Part of a small language model's weights: 13 layers, width 160.
MLP neurons of a small language model. Each row is named by its layer, matrix (up: input weights) and neuron, and shows model dimensions 32-159. Each number is 128 + 24 x the weight over its row's rms, rounded and kept within 0 to 255. Numbers have three digits each.
After each neuron's rows, "fires after" lists the tokens most often just before its 100 highest values on Wikipedia text that the model never trained on.

L8.up389:107124097117132126109127120155124129116151148098122161132173152114184147140131144107145068117116154085122134143158158101157146132114090142140158071155153133098132133085110138160115129122117202128129120124145167090132140124113126149115132118152130158152119104116106152098132124128110131209134154117179092113135134123130116077153129096080155178146103111121138142107139148111118127106112
fires after: "r", "ri", "R", "Gr", "aj"

L8.up592:148151126153101133162137144098136157117166087100092128144123142122126129158099137132104162157105127150122131144103156156101130099118108102110101142124129161139109119155131142113127040122146128143104119125164184131108162141115116120192115133113141190107097115138088108119076110091115176121155121096127122137127111128120171154150114109154126116126111149095166138145086141113125116130097
fires after: ".", "|"

L5.up468:100121092135139111125093155113169111103149144133090176165132151163114172153118087133156127134143129161138151141078118161145164140115125158126107092107088140068136125148156125107106169086134119109108138108164142122144135145103115117107125143161151149100154128175104118173111133122090115136140115105107065132153110130128114145141125132104102115133142114134143129161151100115113147146134
fires after: "|", "s", "th"

L3.up62:137127097155119152133129085127176148111129159108112157144131133132129114117159109160128125120156149132141133118138178120116147107123111094122126122131148108134167125134141119100133160155117061139094108160125099118167136125096136154114108116104138079102115142148157169168114126145138119177120122124117145110091160110109146112120113134104110082163158122115107124132182069145140181120177
fires after: "2", "1", "3", "4", "11", "7"

L10.up325:093119135118143116138146135136116142083138120140119144166123165121119137154111198137142058170147132159094117097117126141173098128154165087106133115147083147126114133172160069132153155139100080130096119157092130133133103070133160135122106121176133123112122097114144119120085165138145104087109094172163088133163126148133153151145163123115145147122125117120132120131098140120155111161111
fires after: "p", "\\", "es", "h", "$", "f"

L10.up23:147073146176087120113105134159141035140099179113116147092109135154144099135129144116133140123117089129115110082118137112126145158107106141152130125074169135085143150096127102113104109174120096131150131144158109095122157101113121114120128132142164162144166108115135074150147124159122150134119133128147125145180131094109137131105114110166127153096111161165135109092159130160121117160146
fires after: "f", "w", "s", "W", "g", "t"

L8.up239:091155127129163113139094127122138137124139125126192114110181154097146183125118149134136108168131142111115143127138124129090155126142081141132144108104088101172126105153165127126144154108102162099125120127123093126165143091128105129113125117108143108111127144101062145125123122128136156075139164112112102122135181167118095114137067111101112149126135124099123090137137124115143115089095
fires after: "e", "i", "Sup", "sup"

L6.up279:116159141107116135087113137158163128141147060123136136146139161122128136108124109126070141111144116130143174105119136137146110130102149137116131129124093137130133168103144139103142127090179125088142143166107078121150179112101143111139119133082144124141139112112151091160140124142131128146162141105155137149138145099134144145159154133047159103140093135111085135115103108147153216154080
fires after: "Ad", "T", "t", "in", "at"

L5.up91:129127118093124142123147112116106102083138119114167149135116135109104148118136137117158101154136151147143163095121139081076136138152109142127125096156137164086123078100138143107125114127149122141134177137089157139124153133185147147141156150126149125130140103111176118063080110136165118121149162121152172109092105156137140121140168090148131140114109120115129158158121167152091134140165
fires after: "the ", "a ", "O", "| ", "United ", ") "

L8.up255:107092127150149118152145119127128103177131132128131108130129132117154104150145153161151099112150143116078095111139130143114185128124175130100111147145127133152066106101158126110135106130108129098102126153158116127097106139127106122088134107126151151130098109118126141132127175129134110082157139143157131154111143093146138155183172124111119118069116160137113108079137137182128133142096
fires after: "P", "c", "di", "p", "000 ", "C"

L10.up225:143095150165154138140124136121126101131137125122108122131160146089135118108103114159116136093148110128106126112127135153130124122136151149156165125091127103113133129128167134136095138179119094198164150167143158092140119094128109087150161140095106137086129078109137092125139132129153097116088199156129133123178139099124120105153126124145079142149107057131131122151150099111170134127144
fires after: "H", "T", "S", "h", "ag", "oh"

L10.up3:131103109163175123147136129169074100117133122137111113128135103114122134137159129091175175160080136113122131090141131130142144153158142149113135121157132177139103134108099095104150148127093177135116122142093125135153129160124110134136164155167125130117119118100129106137119116142128091157171139179143146138070145110124071134141122128154123139114112094125129097096138171113150109140095
fires after: "M", "ot", "ap", "P", "elec"

L8.up551:067141164134174142166102143130150107155138154095104085125102100119120084107117123150135096138115143099141136163133113113151163139158162182135089100102121134158095152123128134158139124115121186113123123078182139103105133114122166178128119113160088136103173131156113152129084161104100138100156118097146113106098152114117153129128153138116167084134158123140149130130091141141105120160103
fires after: "C", "U", "P", "Ar", "M"

L10.up600:141117113111134108177124108108109190148137141086151131123118146093121122152169152108121108115120122053083138090072110157104118149143121108110116136105148105113123156137101107129102132112142147166126148131161135111149198094153160147129119141114113117109133105142137166170140116111116131124170119113117133094134139131160125134159096120115099150131114076133111093118150138137145158116096
fires after: "ph", "k", "| ", "sh", "Ph", "h"

L8.up346:136128101134137152116109140116111091128154120129100136128110119120135132097117132107141154183139103159128128125109131117143121108109157107125121107107118115105105120131155134152093160185119124094139141098104144122115126129143118183160123132146165179151141101142077114165120129161108160094162156094075125116128111136110109116159139087087055100099140127137114146134130151149130102145096
fires after: "|"

L8.up580:118090092140147127143111153130121107106118129107153106091132166121155143133146128162165156124130124187145146156174104110082135162149160124113123138147102091165123112085160136087098111116118108101115124111138144133118161111123157102151162145129102162116143137163157172141151133135165096099116132100103137133127139142178135104135071128166162139109133112147153115145122070138156100142134
fires after: "W", "M", "m", "R", "E", "ro"

L8.up271:124142117106168143120101166130107091126170101157128151135097170134157110155147117158120153118118118166159121143147120119096077133150073125136114124133093141149110117138144135087103113111116128145137162136118115178104126097122157135111114167128136098136123104127123128156082119140146166101133137149099121144081121177119108157133137147177107156138136128110154119138090153072119092138088
fires after: "le", "f", "-", "y", "ou", "ro"

L5.up150:090150088141130134137111151159123124101103127120126123147123144144148150107139159098137119142140119162170155139123124143099142081123058143112126129108099075154123140095114109150153144140117110149133153120131143139131123084149138142158164171130109172100130100147120101112144104195115140090130130130140157128124071172154111114156125158137092122102129107112166106133143168081125152075076
fires after: "N", "U", "D", "R", "A"

L8.up363:166139123131093107111143128115091123221121121095112115141118113164156133148149146137134125120135149132104107128136139177113134143156158150121138110121151179149144152126156164106107123134135124118111151104107125134115109103078173097131195155145117100090115123127115127156072141157089117143110086127095096129106151124139144170143122153092128107111147111105128129097102161130108176134137
fires after: "s", "S", "ris", "ar", "or", "h"

L8.up299:154103127103140161142154112138142093183117121115159097113136125116142103114122148112127134112170122119107148146171151133152129096081117130094167085101164114155069147096114177102132182173142128134101148153176124115126162137131152133139144130116144106083142114110169127148109142132159169160105092109142105120131147123129165128117120131150116149119115129076152146099149134097101164128133
fires after: "c", "t", "C", "h", "s"

L3.up523:136155081093134094162153142140096109101099083155147129141111165108138129156118178080065105117116132127159149119153125120123164112157113172087121139096140109159097144109124101124146120165153118114121144118129108162112107150144139134165107138146078099141102101119141084120142131137117082165141152133124123125130162192080176144098154122118132151118116117119128140107138099133125129145119
fires after: ") ", "6", "1", "8", "s"

L6.up42:094153117121160134129120146133113158144148149163143110105128159102139150169151137115134074159139126120107136101110104106077106140121101146128125046136069088110160176141151123145126152136112110094177100128129129089096114153134132122151096166123130098093086102167145169121105118119119108088121152142118113119131131113100145083156161116163125131179158158084163143134163152106167116127120
fires after: "I", "$", "li", "f", "\n", "h"

L8.up174:108161080117118137093149115089112106200117098120123173094136114134148113138120172106104164169135137110095140132152147126137066084117156114128100132101081176199088136106133104121118145102147083155189139157127119125141119136108129113149130123127172111125085099144112170134120138140123154125141153142149122115102140121129134132145130146114126131114135167158075115109124117142132128116140
fires after: "| ", "ac", "T", "P", "t", "ap"

L10.up322:177131183164115145131143153134134130110149141132100141133129140132115153088132149066115122135147135138092139132138135138086155135150124118121112088113112203086138141169102144126166114089108130114118149109136115106110078154163134126099108116132148143111104083134131070168147094112110109135147108114158089104159154090067121148128135112126118134095092166096103116139138159135130153163098
fires after: "| "

L6.up606:131117142160112152057133088112093131114107153120153130123137135100149110148147123086162138121105143096101139119145155136155110143145169138139082129136118113114091170111120139121096132123083124167121124084174155108176110096124162070163124118138114143098124177109119149171139148136147121115140072135145112129124173108131112101137099126208142112145159102107106130105124139143149139116111
fires after: "H", "M", "s", "y", "h", "S"

L8.up194:104155111166155102124146144117119132137116133165160144113147109118138109121117059128107130145134152146092144182121107125162144168122091124158175118114127133161146169123138149171134111075140144096119160093154166138094140135148129158129121094120131114108142102136158093088146147057149117128100159081091107124164161114107137115113126146113111106117122116126156130096145122128146145138118
fires after: "j", "h", "li", "J", "H"

L10.up47:173154133144127109108097192112123103115140103120172127121136096128124167127115124112104168170123088145147150120104115131131122096111158118105138106139139093114115136093130069119148150113159143123106106116148095115110138090117112077141124152153142204137145115146094129145131121115097125130123140127109138143123112095202130149166134147150120141091131113175095106160115138087166132134148
fires after: "t", "his ", "T", "and ", "her ", "sch"

L10.up628:129160113112169170117160109115131092147152130149133116121114142139154118081134150125146142152128113140135131121142161144120118050065115138053115157119148134159153131140105085101097121137148124110115101127136112155156113103118092143119094096135086113107078095170158110095147154140134119100166133151144119121097064154176121129131133132154130124112143132154119132126102169121146134158129
fires after: "o", "P", "p", "ic", "ot", "es"

L8.up27:117111135114113054092185150169106096123114127139119109084131139150128121095126127164155137164108135138106115145144126139135142128139156148114122096168119133147103116132119149136144074126128102099126106131135104148101121103112134139147145067109138130125176137109121157164062105173114102085131105140087094143164102110095105144126118117101140145098106090147096094141119131153148170141121
fires after: "| ", "h", "v", "n"

L5.up634:129129174150141156118157162130133132132135137105155131062111155096171174157110133119112159138101126122127101117116152137133133110094063147142164122119097101111155119118141142123109138135136116175160121143153125134102104165121124109129111173118067135127108143120138114133097128124148149101095099103136130115145158158114153122136136156121104132188109112106122164129195128106082120156120
fires after: "F", "T", "S", "G", "H", "K"

L8.up72:152100111161147123180114137116095101135136134156144129121129117148147137112115164114085200115087125142117146101134158182102101108152136154101124173144107152114089108111090088106129146140130146119145161103105125097144143111111106150119147141081124138135130120135117111143108088101114130138117084157139124159104168129124071114111106146127137130128174125088166112099123158115077137132125
fires after: "y", "ot", "le", "t", "i", "u"

L8.up97:154129098156126176189137113104087135106150144138118114149151109119142165157125136122143150129080101150139147095132102068158078127145148097163140121113115152153109118143132118120122118129084154146113158130098149117098077143132116094120096148142078167153108106128145154131106090112109156147129140115156097162143171107138113098137103151124136141148135088108111132102136134109154146159112
fires after: "M", "H", "m", "h", "p"

L8.up175:137101140146155125098172136115174107117118144154129089129146107110075160135141114120130133155107112121124149119096070126135130120083137145144121134115079136183119130110134102109129164149129134121141097085108148158140157116119139116125137077113155127122136126145123148111085161125083106144084157106152122102128195143117089159106145155122115109147139116104085115154100150126148125140114
fires after: "| ", "Th", "ad", "Ch", "k", "of "

L8.up0:088116152114176142193126126130145118126113154174101115102121110158145115125149113124128112171119148089123165091119140153110141148151129097085107145115141142120123114098133125060139121152112135109121118130136149079127137143134142096139181085127170131120120129177159147139090119155139116168154117097138155138169122137121172132120142128124104083124116112127117166122105121143092118172123
fires after: "Mar", "re", "an", "En", "Con", "en"

L8.up639:084094120133135130115170135104139073119116110180147162050110166135185141097117113108109129113108116106143144106163144125147122103133141174163148172120130143162108103167121100133102148118115144130130119125099071114145136144112121144102094145149161125132113103140133164119137161169126128149166124101120110078137115144156130124108126128145151086082104103131103137144143136133145139138102
fires after: "p", "mat", "res", "P", "O"

L6.up103:125119079143144084151101088129171149158141156125149104076094147103150118137135075169138157122075156113131092152177106105122126144136097176119169090114112102139140094077193145110097127141157103115146168101125138107091156132129148152147145129153092122121117119122121154135149144151097165137146144117133105156135099179086137156154172163118114108128095123108081131144121133153128134135133
fires after: "con", "re", "ur", "ter", "oc", "Con"

L8.up353:107153068124132108106116133118159094143143143123125183124091133119132123155123122091097120136115104119163137108130149165137155120181088136163142109148140108131074125084116183157087101163121099147176099159104165136148134126147174123111158162126123165101131066133152126107167142166100147128131143129128107113142154140123145095142156102149121153123126124145106114125145129122126143122124
fires after: "R", "r", "ol", "l", "ar", "fer"

L6.up224:132115124147152142151111097133083110148123125124135122137126076123110082113152159146136142160111136118129129125109125156137084104141105112182121090114134145138145183140148110118123148130114097170139143150122091093113119137085104138138150159158135174113132149099124138160131110127083089079174133136112136109131147101155153133106149125145200159143123132165091104122128100110134132161129
fires after: "K", "L", "G", "T", "M", "p"

L3.up584:156133143170107078105130133113127050113098138088107137148178137092114137115161117104139120113108150118131094128143119104148148131099098105137143125121099079129157123119114148137099082131139112115128137187128130114141126153141094127113133122151114097125141133156140135148144121132105084126161158127130129076168147145157141128107112140168197149147124137132115125110148129150097156168131
fires after: "'", "politic", "prof", "of ", "S", "National "

L8.up138:139138097110163148095161126103120102121134138153156149109148130138142093154112169111136195093118164111090151122137121154141119102090115085092133133102114090171149156108126137115091129098130133158114107066162095138118093163127109134121115105129125148107139089150110111140117173141092130115120137094098116132121114144155087132138101144129165141123150115150082138130112133129143139101127
fires after: "T", "st", "it", "p", "t"

L5.up3:090118132127153131159084164130097114114104142113159156154126138113128140144182139162164096159137115108179181178066101093117100129105139135170131103117145146089138120121151155172108146118129131140114175151137103105095140146110098131127160176105144139164142092116139147142090115154107121101157108154180168132093155118111116109155114122131135150102135104109111104110111120118122094118117
fires after: "G", "L", "Mar", "R", "N", "Mc"

L8.up250:089153076148154114176147164105148144150115107137125111157122156107184171132107098142144106183115081132125113120146089103109147150162137113142101131136118115116161107131149147102115100123126168100154143150093118125132124107088113101100115136136109153093117119160139177165124144156126120112156084160141104114132109143120143122139136119119150113137133106104127113101127126089129147133139
fires after: "M", "m", "Le", "Man", "im", "um"

L8.up217:142120096168173098086135142154112131150136092116119187147113160105150099161123106145117165109121135135128113102112099141165102097116119107105126127092106128133080133129144109118124138133158120129148126077118218147154128117129150119147140143134105143098168109160125144109140104135089134162085146118102101133151154120139154085153135130129138075118102149093108142072145150146133120160144
fires after: "end", "dr", "H", "h", "Cl", "Cr"

L10.up5:176124115141135112102118151100083141145113124122121121100143114165082130112130132091125145171138086148133152079161131126117154098158169122129092102184121139148106090177102115151145179127084161167121146134168100148120096158121122123083130133137084153137079115193126106163112116104136129102135073119166122109145156100108099094126116132148130148106129140125131123112149116128093127164109
fires after: "| ", "C", "c", "P", "M"

L8.up177:090128109100152124150138135131121083166129101121109160146126114117149143128113121135111185151090114104152114139101093117120144093184135142123129135125124113147120113187139112162129120090083145173145116115167115152144169134107198130138162127107114141115135180117121133169121108134076151140168130130106136117149100098118088112110118105122105137173104103128116108125142105130111155109106
fires after: "B", "b", "sc", "ph", "h", "| "

L10.up32:141126152130132107141123083125089148153106152180121132134156142126121125136118169089114117170140150153096157100124110119115146072123096162056128120151069119148125098159125106126162118105115145150099132151134126162139129145091135106103126153146144095176112101149120122164152128113131122182107111103152087149147123092131127166084131140126141094104137142097132135130089126110155136148095
fires after: "| "

L4.up589:125100144130134125127136132135173115126122110108143124164101075127144108073110132133150145135118172137074153124125112114098144145112129132165159059113130122165182169097174142151109180135114118125137079093150131083118124094134103102148174152115118129117181080091149136126144133092081114114124123165128149150116143138183156127153128128111120120107141130143152118127158126098089156127129
fires after: "H", "w", "K", "L", "v", "S"

L5.up355:139109162149152082121122122098103113077149168131122096139149146131146118101137133133083130132151144132157087126139102118157143128146111110143143103113124068134122117170128093150140127140135135096122130080152140155118130176121166086115152130105105153150170119104117065122139153130116131155123118137135086131132157127162119110101139152121124168174154156115151087100086108110154192128137
fires after: "0", "H", "7", "9", "is", "St"

L6.up80:097095152159079124120173081122144115125097157129169101133128104113128138117136149108118150146123157156107106135119094116134134141169128156120146102116132136173101159100151126102092166120076095157123156135170169141142171176173162114120107149105125107159111128150086118125133161122126120113122104156132100170099138111104089165108162106124143127178146163130119097105110149134166140140114
fires after: "| ", "th", "Ph", "\n", "Th", "ph"

L3.up392:157113102139134089125153140138124130146103119152160134151130164104162138129077178110126132158120155150163098122160125150090128144118159094142134118135064164099162136097164122083131107119128123118117117156161110147175124134107113165104141115133089144143098066149081121161105112119128141142109088103118082123163144107128114109129095107096132137141129160161078135156140167143133115111153
fires after: "9", "8", "5", "6", "h", "4"

L3.up479:136141109105137106099111161099105090101126110125128111161119143129149143093081093159100118129081152139138112125135111112142083107148119128153138154061120153070108151118093127138120182107117129178129128126122170129143133133133118112158143146137114145120127131130143142132141095122124150100110132119102128163170145131184157136169138147124094127121094158136118104125134120103164080107073
fires after: "H", "T", "K", "S", "Ch"

L3.up576:149107128142157141153207107089150105065093124098107130137123131106127150095091192137108146119123132112136136122115131189124101114155131116109083097145169142171153124113146160150120136131129090163099163166125112081118122134107138169114138139148118123138140147128158125124134122151124157156124133177116133113123169150121120103146122132089098115114170128137134100122152071142106114112126
fires after: ",", "1", "2", "0", "3", "4"

L8.up613:141150160144133129113111141099130135107117149085119165165133140110104139124149184144114110149120152136156113088147145117131109111098136104146135112090098154080115097122130119116127115157098137139111163118100146159149155104127132145110091167105141103130098104137150133112162134132152136103134169141163121157129126092130121107090105125110158146092129135117107119117126144182111141086107
fires after: "the ", "to ", "a ", "s ", "his ", "in "

L6.up508:113148152134152113113158163105125146139106125153138118098116168106120106167170097112101090123138093125106147107168141122092125139148111067111132154135131132151171131090113129098131138116112149124158133143149120126134157128129077121104162131120098138162176168127123154114124092108096124100150134140075087151138133164093127133111097111114129115117143137124113084153115128137124136111106
fires after: "re", "de", "co", "det", "te", "b"

L8.up373:116152143183132134151131155132091125170104132089122106105104172113122122119116144158119107085130189132132150137129121132118127154135154087119162122157063107155133144132122129094137124153120143117117130105133157181119148092112170162130143119126107140115165115114130132173131122111159148129136162116095108124191135140145105115099143093093141112138089118119093105159156160157151144122104
fires after: "h", "w", "Br", "b", "H", "R"

L8.up410:144091088142152131121105144109152103145086119114125111107136138115163105109153129125100134148095114129149120113136175141146132132126130118131119164126103140147118130155104084150156136150111146147083102128140121149113188123108194149116115118160143145124168068099133093161118137156183123151139150159136174119162123136130104126113120156148141084087125115092113147119117095144077156136107
fires after: "w", "P", "p", "W", "Sw", "C"

L10.up306:093126115127086142152131152145139117115133138145171142154082099140104114124110104131087144118122130128105134107132121141150127131129107142148114132115139111134147143140127147154132115120091128138098146071138125088149153114091121155135117109157097146115139106154142095114108093087145162144149104116113092139159157160169123185100159105133119145171129119151100148091166141112109112155138
fires after: "W", "w", "G", "fr"

L6.up133:117133110148165110163078143126127167186123110123134082142145134123103128188185120127116152095113175108102138115167123079120139133109124103135129124141111127142078124112143168148101119142154128114156121158135114113105157132134099108136122089110131149120109149125120145141163117123121109107116167144106074145133122103105096156123105184095132123102113124159075124154106146129123115134116
fires after: "con", "f", "Con", "acc", "re", "co"

L3.up96:175111085118177128115105124132094131075080130134113121140135131150133142119131132086122082095112143093191124138097157143153079133149125092140125145137122156163137136122133140136126125153117174105097122144130135145129116140123109149154120104122106136091103116126096116113154135114164102136140114105092114122144104124087105133113081154133108133124091138123137114149134190149184100168096
fires after: "7", "9", "8", "6", "5", "0"

L6.up478:164127148144113148148114148108158112140141163133140129141113080116086160137120122169131185145154115131072122122126142143139127088085151120149109139144108153127118133133133148126136119122116064124156145148117122100144166117077131111175146164139135128116163107128120139097116171108107102082158086154078137076109157120106143145102160100125138133119119129137076107159106130146081091163122
fires after: "C", "V", "N", "F", "W", "G"

L5.up100:166143165136075134160091115140147122131154132165105144163116095137124138125148115135118061123102152128143132158136106145114109158127142126103101111127110170103109113137115139141129143157130134162138149134118154158129153122162147131166119165123088092129121122126170096159102150153136102122118133104145175152131151121168068089139139112101148130122095084077154072135115100100104145106105
fires after: "L", "G", "K", "B", "Sh", "R"

L5.up597:121103158072109110139139145142138113099122179113133124119116135137093160142103211141127117105120199166092162139102152110145081105163124132153129135148145146111094084133130121168121129137143128126118139172105137139106090143156138086106121138156117135157141129115104129128085170129163094095118153109101128146118169131144156135116113127132141101132112081158120119135121098140136143140126
fires after: "\n", "the ", "In", "Phil", "a "

L8.up522:143113125111123123145119146113098132114103145093109110159164131145113088142147128105105139116149170104147145094108090124157156093120146113155172109131115113183096115126148187133114125150122074171114118153186132114105162124075129093128101134107139142128113132168148113138164124094128087123130135134097141103168131130181166125128134131140140121100172128135094123173136130118134115108112
fires after: "S", "Th", "R", "sh", "c", "f"

L10.up432:132160139128093139149098103158155115138154104174130127110190145127157105169131126097070112125112088126143156123149140135184134131112100158146124114138117114125113116145130109133146136132091135137102115128131115112126187095124108131156109071091123105143149112163129117166126136123142132115129129150141142125146101128142136113144119104147125130126090149116107130111101144156116132159119
fires after: "A", "z", "a", "es", "s", "o"

L10.up161:170139121113141108098134113115119126174131140133142161133157124111127165123164165124114159113106097113105146115129119125108093152094134158162113133119109154105132150095139113082065115130129131163152128142136166119092145151110109130148066161147155111142157096124135109132135162179171138123148137112141147161171134131085111077129092111162117152111154117152117119143094129151123154141086
fires after: "sp", "p", "W", "s", "S"

L8.up570:126153094145161119124097131120115121215135120104116138109155116132148107110117183144087105130131152109161127139186122143103125131133184148147151065110138097143102152131124121140124128170143139057144191140146126091129136132112097119134130120117120165136129156103106099106107097122101133125132139103137156147089114069143114112152129147127126119136134109089092126126130136122131175123124
fires after: "c", "b", "re", "C", "Sup"

L10.up357:134157175129155129109096110177112118138132142138113132134134120089150101095149134109113142127076156160125148071174135103119145125130139129146128132132062117158124102097132132079150135161115124086115112136172128110149134091129152111138142117132126086148117139109079123159153136155121111118197119137154123123137143138144128115123149105112081125111141098087091118157128125116093146161107
fires after: "t", "Pe", "co", "C", "ph", "T"

L8.up77:123149115152151171132107153146120082120118142110131134116140137137142193126100134087099104146144096113146112124135156127155171162163143168129091120142111136146130142111081099124160135135091131126159116140156122106102156151107133126137136142130111117112132149100159148134076116088166153127107133109095078165145125081122119125091133128161116120102123161153129115105070153108107163150134
fires after: "F", "c", "E", "H", "i", "Ale"

L4.up332:099101158144158116159106118105123163128103097148095112150151164131130123079075143177096090117121130156164130148162137113127123123149177116119145096114081102137091130145120146139149142141097160129126135110156144129145098130126169167145137129093129157170072159124103176094111134108128178133097110142148115114103163128126133122158130145092143133164102164112148087109131101093105112110139
fires after: "D", "A", "L", "St", "G", "0"

L6.up320:112102116111144086122122114118150120171171166135162137125130176135150121138117166100113084143109118118131127114105137131108090121110112149127128159108175069120134092138128103093186151097114143126142167108112120127148170118161135170116169139131117148146096148115091152105122135119153150084113125121141118137080080111108083112139125145120137130107121114147135151082155129125101141134106
fires after: "re", "e", "i", "co", "E"

L6.up128:135130135077166159135091128133119115144095104107145153116124142117146137144125138107099137129112143129156160126114127137128149115136103168196123096122058155112124118133177127134113129119125112139153092154136124104137145140066125114107115177110150090131125147143175122113100103086145127062128145146138102124146131135151110143122148180112134180098118165139170114159164127114090137141089
fires after: "E", "ES", "F", "I", "f"

L4.up553:149136139122137139085130098132109094093108105105130128166151158109108154111127166134137086172143144113139148116150144057169133138124145076143135119138146115124090124129146131099109169108122142128162103142155092117089129131095134123138137097148146139147133147115147163077132147133137129112095142110104147136080133136132134141126133132153156124094147145182165151142123145163057143150143
fires after: "the ", ", ", "in ", "- ", "| "

L8.up81:112109147121120137121155134127044111069142142120142131090108121059125088132151158120130125108125147191149151121104112150122142185115117142156147111130091104113090136152121162162118162149128152139133138110119091134122166157124093078133109094150114158139126142115156162127128116153125135130131151130134124112096146119150118084168120108170135111149130098122106144109145101129112155160128
fires after: "L", "R", "S", "l", "B", "M"

L8.up19:084118122144139130110112161119113124139094126143125080101104177156089103167067148115133150099137098097104160113131163164130184137120158150089124095123147172143096117140129134137162162144125133152128170134141147123166133130137129106123121105117109136131082108135148125116099143174103162102134114144081134183134126134166121116137104130119123132120160146082097123146138098168136119131100
fires after: "one ", "C", "c", "all ", "some "

L4.up613:136144115118163141141114115097121099132173109174155071113136119172135163129143095095125104146148134089140108134119125141130151128179173129149141125120105125161164136124155090145136131132116109126093179128083119138105134137116099098125124100124144132161095118085123164119151145081141100147146131132115131145126108145092118107104130070117129152107127150138122119150120189127127114139140
fires after: "′", "- ", "0", "er", "°", "8"

L8.up165:146116134140150170105074101062127100132172151108103175107131137130163131137102094131117144159110113159158114152115089140129125168135141110110113100083128137143121124100174131117138139122144113126151145103142137165110106172125103178155133094131158126117115141164092137114123110104082142081116098141114134100128130126136117110100125080110135153073156158161140115106116045097117155126109
fires after: "|", ")", "at ", "the "

L5.up274:134130140146113133139128151103146127109118116134123115148105114125085144117119106093147143181105128133132102140133119124124145132111137109125102072141123134117121140094181132102132155169143109120119159123148108137156118141133139154126136159096137166130158111137148130113179113126075126106100114123118093148102098115163139086153180072104106080147103166117097163127150109102055151114116
fires after: "|", "of ", "|---|", "y"

L8.up575:133109145088134120143172113107106109178143133114097123122140125122161104117162097162132149181118105149095140114170146145096078090130146122139122090126144106119127110125108127110159112134146138120173147105156108083142175141093134117169119138125155114124113128125119107136142130114164155149149087119152140170159135094135137125096142160133116114183144167153138104141123168148096122133130
fires after: "con", "m", "ol", "Con", "rec", "an"

L4.up323:118124118109102136139109177106107151152093137150085112167138176119114129098110131124073101185116149179118117145121125124155132120163124138116137116111156132105152124115096102128111146154155159127145165148117113152135144124151131161124094145159126171140119117150149117106171117129082133150134131137112107072122151096111120078148128091097126145131074139111132150130132151092136122091112
fires after: "|"

L8.up400:152136117177129138138130129190155118133117176175127141099119090130145124128121141080117141143113115180149186126114136118101083101123124148167132169115127107136113113106136108135082144105111128132111117122112134165085181123103126135110126125117074133181131116102106090139141165143122172097122113113182103096129130114179087100115125104139137121134169102161158164132100153127123130132098
fires after: "R", "N", "A", "G", "V", "o"